python train.py --n_layer=11 --d_model=320 --n_head=10 --n_kv_head=10 --head_dim=32 --d_mlp=1280 --vocab_size=26442 --activation="gelu" --norm="layernorm" --norm_place="pre" --norm_eps=1e-05 --positions="learned" --qk_norm=false --attn_scale=0.177 --bias="none" --tie_embeddings=true --parallel_block=false --init="uniform" --init_std_qkv=0.0262 --init_std_o=0.00559 --init_std_up=0.0262 --init_std_down=0.0028 --optimizer="muon_variant" --lr=0.00188 --lr_mult_o=4.0 --lr_mult_down=1.5 --beta1=0.9 --lr_head=0.00684 --grad_clip=0.5 --warmup_steps=200 --schedule="cos" --final_lr_fraction=0.03 --batch_tokens=65536 --seq_len=512 --doc_mask=true --train_tokens=641800000 --steps=9794 --dataset="wikipedia_en"
MLP neurons of a small language model. Each row is named by its layer, matrix (down: output weights) and neuron, and shows model dimensions 32-127. Each number is 200 + 30 x the weight over its row's rms, rounded and kept within 0 to 999.
A block is one neuron, or neurons of one layer that tend to fire together. After each block is what it responds to, as a language model described it from the Wikipedia text at the highest values.

L5.down408,205,219,199,240,210,206,190,126,245,190,194,180,272,209,190,174,180,198,260,222,183,162,183,221,200,254,207,228,227,178,240,206,229,208,164,189,224,205,195,235,255,228,202,166,220,237,169,208,143,145,223,157,140,189,172,150,176,155,170,201,180,197,215,220,282,185,221,189,232,235,165,203,202,194,217,236,129,227,190,144,188,181,208,188,207,203,228,192,129,189,253,176,176,242,196,177
L5.down521,189,203,159,172,182,192,252,188,178,214,185,198,246,178,291,210,234,231,172,267,160,212,197,202,233,164,146,226,150,200,190,178,260,138,242,169,169,237,176,232,186,200,218,214,219,138,193,199,232,206,162,241,200,251,202,137,194,198,167,207,245,165,167,240,176,216,211,166,183,186,140,190,163,210,175,230,266,157,217,154,176,185,228,190,185,171,148,216,205,206,190,191,154,230,203,220
L5.down594,187,179,196,211,188,189,231,179,158,285,246,214,194,182,148,219,222,196,196,182,179,188,211,204,189,202,188,237,245,173,192,204,162,242,220,249,208,190,235,174,191,158,162,231,175,250,210,223,177,136,187,145,159,143,226,210,214,197,192,235,196,187,228,173,207,250,188,228,163,218,194,214,227,241,179,237,154,178,178,220,227,191,227,195,198,172,181,209,180,146,186,208,190,138,190,221
L5.down918,234,211,209,184,195,194,200,157,192,163,204,247,179,137,188,202,240,168,200,211,169,181,196,187,215,234,220,203,254,199,185,173,174,146,231,293,186,193,215,188,222,206,211,195,177,242,226,165,220,195,252,203,177,212,230,202,241,161,169,246,202,196,209,214,268,197,181,221,178,173,211,184,236,165,200,168,182,178,232,209,228,223,211,193,172,200,204,247,253,166,155,189,246,157,238,198
Responds to: The space or century digits (19, 20, 18) that begin a year right after a month or day, e.g. "12 June 2023", "July 1989".

L4.down416,230,202,198,199,245,164,231,178,214,184,206,223,206,212,197,188,237,224,239,143,194,202,173,178,168,220,197,198,186,182,243,181,207,194,184,234,173,206,195,212,159,256,115,139,231,169,225,181,197,190,196,237,176,211,126,158,180,218,231,210,227,174,162,202,196,153,151,205,215,216,207,239,179,204,203,242,149,217,204,197,239,146,182,234,244,187,209,181,243,141,139,165,199,195,161,169
Responds to: Opening quote marks inside a sentence just before a quoted word or phrase, as in was an "explosion, Rocky "is like; also compound hyphens (Middle-earth, non-linear) and spaces before table numbers.

L6.down16,170,245,217,214,241,186,193,224,190,194,260,193,216,200,173,225,213,186,145,218,223,240,183,157,169,167,198,194,178,189,184,181,186,195,178,198,154,155,196,158,185,236,162,147,162,197,196,241,224,254,172,155,255,188,160,209,205,240,227,227,171,205,238,263,198,201,205,158,227,169,175,165,218,203,190,185,159,231,191,178,136,163,136,223,237,196,239,201,210,199,167,194,152,165,198,172
L6.down19,158,230,132,203,181,184,197,233,196,150,187,243,193,155,277,174,204,243,229,239,238,221,177,239,154,224,217,190,172,207,210,203,185,207,193,164,202,217,214,218,163,233,168,185,203,157,221,201,151,172,196,207,209,207,224,184,229,176,239,181,239,205,236,190,204,182,212,190,200,262,215,182,221,237,254,174,143,167,196,271,209,209,240,234,264,146,180,218,229,174,245,213,168,188,159,175
L6.down161,219,183,194,196,180,229,222,177,189,212,180,197,245,135,266,188,173,160,255,141,202,176,240,224,168,213,218,184,222,222,201,163,188,202,164,196,195,254,209,186,200,206,233,198,195,254,175,183,207,248,211,193,171,169,218,203,197,163,249,162,271,216,198,227,212,170,178,211,196,207,210,204,181,198,240,199,180,167,182,180,168,242,189,192,230,196,208,185,180,192,219,187,153,156,192,183
L6.down200,209,114,214,202,189,184,153,172,211,184,205,152,200,238,210,198,196,186,195,176,198,263,159,222,185,209,168,177,185,156,200,221,155,220,200,217,209,281,187,202,183,139,218,185,238,206,180,134,196,201,216,262,203,234,162,265,227,157,216,182,155,184,238,157,190,236,195,217,189,200,213,218,212,129,215,224,210,238,194,169,200,150,216,207,225,252,163,209,241,269,207,200,176,151,221,207
L6.down230,166,160,196,148,215,180,227,191,229,276,168,177,212,178,271,193,185,206,220,196,205,221,236,225,171,193,206,209,139,202,238,138,215,200,190,192,158,218,227,152,150,243,238,162,184,191,210,195,231,239,201,210,202,211,142,202,228,162,201,212,155,212,176,222,162,178,193,191,117,190,204,133,217,199,201,219,197,141,189,206,146,222,170,185,220,175,224,226,241,164,177,193,215,211,161,188
L6.down260,230,178,170,192,201,167,166,191,263,132,190,170,153,232,190,206,247,281,221,162,175,177,221,193,220,194,172,214,95,148,176,208,206,185,240,200,153,217,194,207,170,209,250,173,212,172,189,204,182,208,182,202,162,233,220,175,220,116,186,178,167,131,187,215,247,193,175,129,224,236,161,226,205,176,234,187,177,209,166,188,182,201,183,181,193,213,187,220,200,183,199,177,187,174,231,254
L6.down267,257,201,206,174,172,203,203,238,184,156,175,185,143,192,232,170,183,228,206,232,184,189,210,196,198,248,185,202,189,162,236,141,232,227,163,243,236,118,197,156,213,173,243,202,186,210,154,224,189,187,219,269,248,245,206,182,215,270,218,195,277,153,237,210,224,218,192,150,226,211,213,210,194,206,180,230,178,200,206,177,171,169,184,241,261,257,190,148,236,205,182,231,199,179,194,259
L6.down741,194,225,232,180,191,129,189,204,224,136,191,219,174,168,195,167,215,236,183,245,199,201,166,187,157,172,173,212,221,184,221,181,202,245,188,142,251,219,181,202,133,237,186,195,204,171,216,252,218,250,163,191,200,146,219,215,192,207,240,191,170,222,217,174,179,236,222,224,210,146,200,198,211,206,182,168,188,160,197,215,175,258,165,202,204,183,178,205,202,175,223,219,191,181,189,209
L6.down810,259,195,242,214,232,180,151,148,222,204,140,213,159,232,262,179,215,185,210,204,233,198,198,181,267,228,146,214,224,211,226,182,195,220,241,172,223,167,186,163,207,224,194,196,247,161,211,180,163,146,201,186,250,171,240,205,179,208,218,202,187,208,221,199,176,225,149,143,165,246,212,195,186,205,179,221,168,179,177,195,169,157,173,169,179,188,207,232,171,239,222,192,214,153,199,150
L6.down826,192,182,210,180,229,211,213,218,264,281,197,158,156,210,188,166,182,227,126,242,230,130,189,147,180,220,242,165,166,200,238,155,217,170,197,207,222,215,194,164,178,187,168,185,195,216,233,252,162,215,214,237,176,234,209,136,196,156,178,158,161,160,222,221,188,173,213,236,189,236,211,205,255,210,179,193,214,193,178,247,200,215,220,229,214,144,191,257,226,145,196,182,223,217,218,217
L6.down831,183,204,188,127,184,219,198,184,159,176,188,213,161,198,250,230,187,236,224,246,194,241,205,165,193,206,166,262,184,220,251,228,183,186,196,202,158,187,180,216,172,176,184,156,240,236,200,236,235,195,251,268,189,240,219,204,170,179,222,199,254,175,197,149,217,191,207,233,210,233,213,231,186,204,196,215,222,188,181,219,148,187,210,217,256,253,136,177,219,227,157,234,198,164,163,197
L6.down982,237,172,171,185,227,193,139,183,177,203,200,183,201,213,200,174,155,231,182,193,229,206,225,199,276,175,258,204,182,181,275,190,223,136,216,202,224,249,188,179,217,191,248,233,189,146,229,191,246,205,143,199,170,202,132,163,177,183,167,177,168,179,232,202,196,191,147,174,274,156,221,221,201,162,223,235,162,218,199,230,196,190,187,189,171,195,224,217,208,184,232,188,184,154,209,201
L6.down1105,206,182,247,159,204,180,241,206,189,211,251,279,200,191,214,181,252,158,209,212,234,208,231,156,160,226,208,238,218,195,216,204,196,216,230,194,197,190,184,171,179,207,201,230,186,137,217,154,152,197,174,195,201,174,160,226,180,183,150,248,210,157,154,207,198,183,266,176,179,198,215,209,211,204,240,211,152,233,206,172,222,176,227,199,234,208,219,218,198,229,141,174,244,163,253,159
L6.down1106,280,183,257,223,219,220,195,188,177,203,205,188,243,197,211,206,200,156,178,223,179,223,235,165,195,184,237,147,144,164,187,214,161,188,174,202,160,147,225,208,215,180,252,184,186,255,213,198,264,167,259,235,201,149,201,168,187,251,203,177,218,172,205,148,161,175,204,202,187,223,245,199,164,145,193,248,202,176,186,214,161,195,216,159,234,224,190,197,202,163,199,198,221,176,203,172
L6.down1167,223,188,168,261,171,194,183,215,147,162,158,235,276,237,209,231,173,223,208,210,230,211,239,178,208,181,143,169,163,151,236,160,226,223,191,178,208,223,221,178,200,225,150,201,219,203,210,193,217,210,216,187,199,211,215,196,195,238,181,202,199,222,174,214,187,176,168,159,143,233,153,188,208,190,223,218,156,205,175,120,206,165,224,215,243,208,201,190,185,178,216,176,149,227,175,221
L6.down1230,240,224,236,203,165,175,200,207,164,261,219,236,197,186,130,167,223,179,195,191,157,200,202,184,208,185,140,207,195,267,192,153,164,222,209,178,205,181,214,183,181,256,228,194,164,275,216,200,178,112,160,202,224,228,222,217,239,268,224,165,214,223,210,116,186,174,238,195,172,232,250,207,223,207,161,222,174,148,209,186,141,198,162,185,179,174,215,219,248,161,228,227,174,189,200,199
Responds to: Tokens that open an unfinished compound or word: hyphens after prefixes (above-, non-, Under-), bare spaces before numbers, opening quotes, and prefixes like re-.

L4.down490,214,204,221,140,227,209,212,211,213,170,195,265,214,196,196,210,246,208,135,188,250,173,156,176,191,194,178,242,227,228,237,229,159,179,186,204,178,219,221,182,252,170,232,222,222,223,259,186,229,212,208,220,183,204,204,202,209,153,192,179,264,232,199,211,208,206,219,171,194,164,161,182,217,193,175,198,223,223,181,278,214,176,154,238,191,188,158,219,209,185,208,208,247,171,201,237
Responds to: Fires on the space or first digits of a year that follows a month name, day-month, or in/of/early, e.g. 9 December 748, in July 1927, October 21, 2024.

L4.down516,211,172,187,188,229,171,175,175,193,214,241,150,150,182,174,223,220,221,162,198,207,206,226,216,209,157,146,202,200,203,228,177,153,223,218,163,257,189,174,249,211,196,226,209,173,184,203,204,221,169,209,241,205,193,271,206,229,196,202,233,177,99,198,196,195,205,200,232,205,216,213,271,190,194,181,179,179,169,213,260,186,247,254,168,179,227,248,230,198,179,236,306,182,185,176,224
Responds to: Pieces inside written years, mostly the en dash in season spans like 2015–16 and the century prefix 19 as in 1971, 1986.

L6.down97,202,225,223,169,237,203,209,190,203,244,165,248,187,183,207,231,221,210,145,190,149,220,200,225,235,192,165,170,170,224,235,217,134,114,250,212,167,244,183,174,184,207,229,242,188,232,188,198,228,199,206,172,195,208,248,179,174,217,173,134,172,222,229,181,205,220,252,220,167,247,186,197,254,182,133,180,197,194,217,159,159,220,171,203,162,155,209,148,219,204,213,220,269,186,249,181
L6.down134,180,229,197,230,161,213,216,203,201,266,256,192,197,241,210,234,189,178,223,217,182,140,197,216,172,220,206,173,252,251,215,156,217,171,161,132,224,158,186,173,213,222,224,183,227,189,226,241,159,170,215,177,220,177,180,203,114,178,215,221,183,224,226,291,183,197,254,202,237,248,226,182,228,224,207,193,177,248,184,173,197,197,231,193,202,180,249,232,220,155,184,206,213,194,160,203
L6.down139,175,242,181,261,164,181,157,202,199,175,191,198,196,168,223,197,231,203,200,171,212,218,173,196,145,163,187,193,172,211,188,237,221,157,200,205,190,190,169,277,203,210,157,221,225,242,181,191,171,224,138,201,187,217,152,226,218,203,185,132,154,187,251,168,157,213,209,232,216,234,206,231,243,185,186,210,171,205,195,190,213,165,201,197,159,174,265,152,170,222,225,166,187,170,212,216
L6.down229,213,243,134,201,189,182,250,183,221,229,197,205,205,203,184,198,258,199,189,221,177,258,241,188,215,228,238,155,210,181,217,176,181,163,192,118,217,246,273,213,176,162,242,236,181,236,164,204,246,212,163,174,169,189,233,188,221,216,212,198,240,241,217,182,166,198,196,201,259,194,211,232,204,209,157,211,147,201,198,170,169,253,173,296,247,196,171,154,237,281,173,191,231,229,199,196
L6.down318,166,188,163,215,175,219,220,148,210,185,190,265,183,170,136,207,157,282,226,208,218,236,259,223,175,174,162,201,238,183,244,185,195,206,217,244,172,162,187,193,167,193,153,206,236,151,223,225,206,181,216,201,274,168,129,176,222,192,222,167,260,177,239,157,224,156,193,174,262,237,176,153,213,205,226,182,212,209,242,204,174,163,225,204,238,196,214,242,276,207,181,147,229,235,232,176
L6.down389,205,202,170,184,220,170,230,171,254,281,230,213,220,197,164,190,213,162,267,196,159,187,172,186,223,226,213,118,190,216,240,204,191,261,255,223,178,221,149,209,183,186,150,114,184,166,204,191,195,198,234,237,192,241,240,195,177,166,198,169,233,237,127,204,196,202,190,154,191,236,219,234,214,181,235,162,128,222,167,183,165,185,230,207,149,178,189,209,155,209,230,217,213,195,191,260
L6.down569,180,262,207,189,192,206,211,162,185,243,202,206,211,193,79,227,188,217,165,189,223,196,193,214,251,140,171,216,186,220,134,226,186,217,150,225,219,191,194,273,251,161,218,179,221,193,216,218,210,191,189,204,184,220,217,204,220,121,212,194,199,217,206,194,223,183,197,161,215,211,174,205,208,212,186,209,222,161,245,226,149,163,197,227,220,202,218,221,187,135,195,171,225,146,206,231
L6.down576,247,128,208,193,198,184,203,184,196,222,256,207,201,212,185,227,157,169,192,249,200,196,178,208,196,198,154,220,235,165,203,201,226,275,191,185,241,190,227,177,176,214,210,224,246,178,217,167,212,176,235,183,213,208,196,191,213,206,191,230,209,119,206,230,189,208,211,238,243,249,197,184,195,234,212,211,261,166,172,222,189,205,235,178,160,194,205,198,220,156,123,237,177,200,195,240
L6.down620,217,169,185,236,199,164,195,220,213,232,173,213,191,180,219,239,192,193,198,271,181,232,201,173,226,230,236,216,237,199,260,167,171,243,212,145,190,182,136,198,201,193,183,275,119,144,239,279,177,193,178,230,159,174,216,202,196,250,194,220,210,182,196,220,197,155,243,169,165,211,150,157,206,187,156,191,254,147,214,158,243,204,187,224,159,168,150,194,164,168,202,247,225,216,196,189
L6.down679,194,186,218,199,146,173,193,231,228,204,150,180,228,196,186,204,247,202,214,193,213,198,191,237,256,213,199,168,192,225,223,173,213,188,176,242,181,184,192,212,252,252,240,205,203,233,269,178,172,191,192,198,225,258,241,155,172,138,232,171,179,157,151,232,190,225,243,212,182,226,231,229,181,240,265,161,165,191,160,203,169,210,221,246,210,178,267,179,176,170,174,209,182,155,227,207
L6.down727,184,168,246,190,222,241,235,221,199,170,177,253,189,188,192,242,264,228,197,244,239,205,265,186,156,184,205,233,109,210,203,236,190,180,194,178,205,230,212,221,167,215,221,164,222,273,184,202,230,196,159,172,196,179,134,232,165,170,171,177,225,180,186,204,153,232,225,168,186,215,176,257,211,228,177,184,110,163,161,197,153,233,127,221,204,187,178,190,201,245,199,233,214,197,191,220
L6.down788,190,182,217,220,218,147,194,198,207,196,162,220,232,196,213,193,245,234,218,184,182,204,258,185,220,229,172,185,155,219,173,213,182,260,153,223,261,224,249,166,184,163,215,208,218,210,214,150,179,140,222,179,215,220,217,181,141,194,191,127,236,219,169,155,215,199,209,207,212,215,218,235,186,169,139,178,177,180,244,220,237,194,168,222,234,222,204,148,155,278,203,218,188,201,253,277
L6.down837,182,189,196,240,182,214,160,182,242,196,175,163,224,193,202,201,155,224,197,214,203,269,177,180,129,209,200,213,120,189,176,210,189,214,206,192,180,113,256,202,179,192,172,156,143,249,220,202,168,200,171,179,241,196,206,222,212,118,194,205,171,244,217,140,179,261,207,171,245,223,168,180,214,237,202,193,248,226,152,174,231,208,143,188,217,167,207,213,221,259,228,171,206,210,213,231
L6.down878,218,202,269,223,90,169,180,191,214,223,217,222,185,178,210,171,165,171,215,204,159,202,169,248,207,222,211,205,217,200,235,168,108,226,180,196,234,248,202,163,198,270,185,197,170,222,204,256,179,167,215,154,151,217,241,196,138,186,225,184,225,201,160,138,201,195,203,194,183,201,219,249,208,199,170,214,200,211,208,179,248,140,199,235,202,167,175,224,232,180,210,202,212,228,221,212
L6.down1013,135,188,160,144,221,184,189,184,246,168,185,187,204,209,217,189,216,192,174,192,166,194,233,191,253,169,210,203,201,180,225,184,173,210,230,170,190,247,242,159,176,203,269,199,277,234,173,149,251,181,215,184,201,242,209,200,240,194,198,181,203,208,173,186,179,223,210,235,211,180,200,255,209,203,203,206,213,165,221,222,156,233,207,167,205,181,152,186,197,220,175,139,237,187,245,188
L6.down1070,187,185,180,180,234,227,164,251,183,236,190,190,223,134,247,209,203,288,194,147,207,181,153,212,199,163,187,215,201,270,167,233,208,166,142,216,201,205,183,222,213,174,255,201,167,219,204,213,190,168,174,203,169,222,213,217,172,196,156,176,153,245,256,218,190,247,181,195,220,229,212,233,198,225,210,174,244,224,220,210,180,240,183,234,245,196,215,204,216,191,231,180,156,205,185,153
Responds to: Day or year numbers in dates and the space just before them, after a month name or on, from, since, e.g. died on 7 April, October 6.

L5.down203,181,177,202,212,240,196,190,219,160,218,182,218,198,165,235,193,198,192,193,223,270,172,189,176,254,248,144,226,153,228,233,184,234,216,230,205,192,200,187,197,207,182,242,156,159,220,181,211,176,242,202,215,187,136,189,149,240,218,164,237,210,207,208,241,199,221,140,213,114,187,209,185,233,149,221,221,193,223,194,164,211,191,201,208,260,143,190,190,214,129,228,259,194,200,162,239
L5.down855,222,202,164,202,151,200,173,154,203,173,230,195,158,175,239,208,233,304,233,185,201,177,154,209,208,220,160,177,241,237,184,166,161,214,189,206,199,226,222,190,209,210,222,176,130,226,239,192,229,171,146,178,207,166,223,204,206,201,175,219,148,220,179,178,182,195,228,207,217,224,207,158,248,195,177,225,229,146,201,249,255,277,137,163,203,190,176,205,182,230,218,251,185,200,242,205
L5.down1036,197,200,163,240,174,225,170,192,191,196,212,165,203,188,258,206,217,196,222,149,175,199,191,172,180,198,168,156,192,172,233,175,165,235,189,207,193,158,233,171,177,172,200,225,203,223,182,210,197,189,191,231,161,189,188,162,215,203,167,162,172,182,201,233,230,182,151,201,205,165,169,221,164,172,185,216,192,224,224,275,198,217,205,224,119,162,182,247,232,172,223,194,188,181,182,187
L5.down1142,193,214,197,188,184,200,150,240,191,154,174,215,173,234,180,232,208,200,206,237,221,198,199,145,243,241,237,198,171,223,229,150,192,187,203,160,130,209,178,192,195,196,212,187,185,235,227,171,191,191,187,214,189,250,131,223,186,211,184,249,200,100,258,214,159,206,169,172,176,170,154,202,221,224,202,209,255,224,168,254,164,252,218,221,230,192,186,246,194,203,160,178,179,236,211,243
Responds to: Spaces, hyphens and dashes that link a word to a following number or name part, as in Set 3, early 2019, U-937 and 2015–16.

L5.down237,243,112,197,201,211,202,230,166,195,156,217,165,214,185,221,195,167,217,214,197,232,238,177,226,195,155,197,258,247,181,188,211,266,202,198,190,194,224,153,191,213,217,212,212,157,185,184,181,175,174,192,199,209,110,194,163,137,221,198,196,193,148,203,228,212,181,193,224,198,175,180,179,185,237,166,211,214,136,214,221,197,163,214,219,150,254,195,254,186,169,182,206,165,213,251,200
L5.down379,267,158,195,155,187,211,215,228,258,155,250,182,161,232,220,198,183,250,223,171,180,176,205,198,209,164,176,203,195,172,202,176,197,191,174,186,208,167,231,222,150,224,186,211,213,226,215,165,193,208,126,166,260,176,200,197,173,190,204,165,163,224,223,178,257,204,208,222,230,203,174,256,242,236,211,231,257,185,183,194,154,193,220,210,136,206,217,205,221,199,222,207,156,182,198,245
L5.down457,227,126,177,209,191,247,241,166,185,163,193,184,216,176,210,177,156,246,170,162,243,220,178,202,204,172,186,183,208,185,194,196,195,225,155,182,237,194,238,238,197,248,224,195,168,226,170,260,139,237,216,221,195,178,179,201,212,216,171,175,202,169,164,217,179,221,179,183,219,203,229,144,184,231,194,137,221,221,201,172,176,180,174,159,237,207,193,225,133,173,181,230,180,124,186,167
L5.down713,290,152,218,223,169,218,182,270,203,238,238,207,216,182,212,187,177,159,223,248,249,213,195,223,195,225,181,207,259,229,188,229,208,196,230,200,229,169,237,176,201,211,171,296,222,195,202,203,161,180,142,190,276,202,224,197,186,157,193,232,161,159,170,198,188,182,211,239,223,229,214,226,193,166,140,149,163,146,169,193,204,211,206,212,203,232,226,202,134,154,190,207,161,236,190,255
Responds to: The space or first digits (19, 20) of a number following "and", "to", a dash or a table bar, as in 1952 and 1953, 6 to 9, 1991–1992.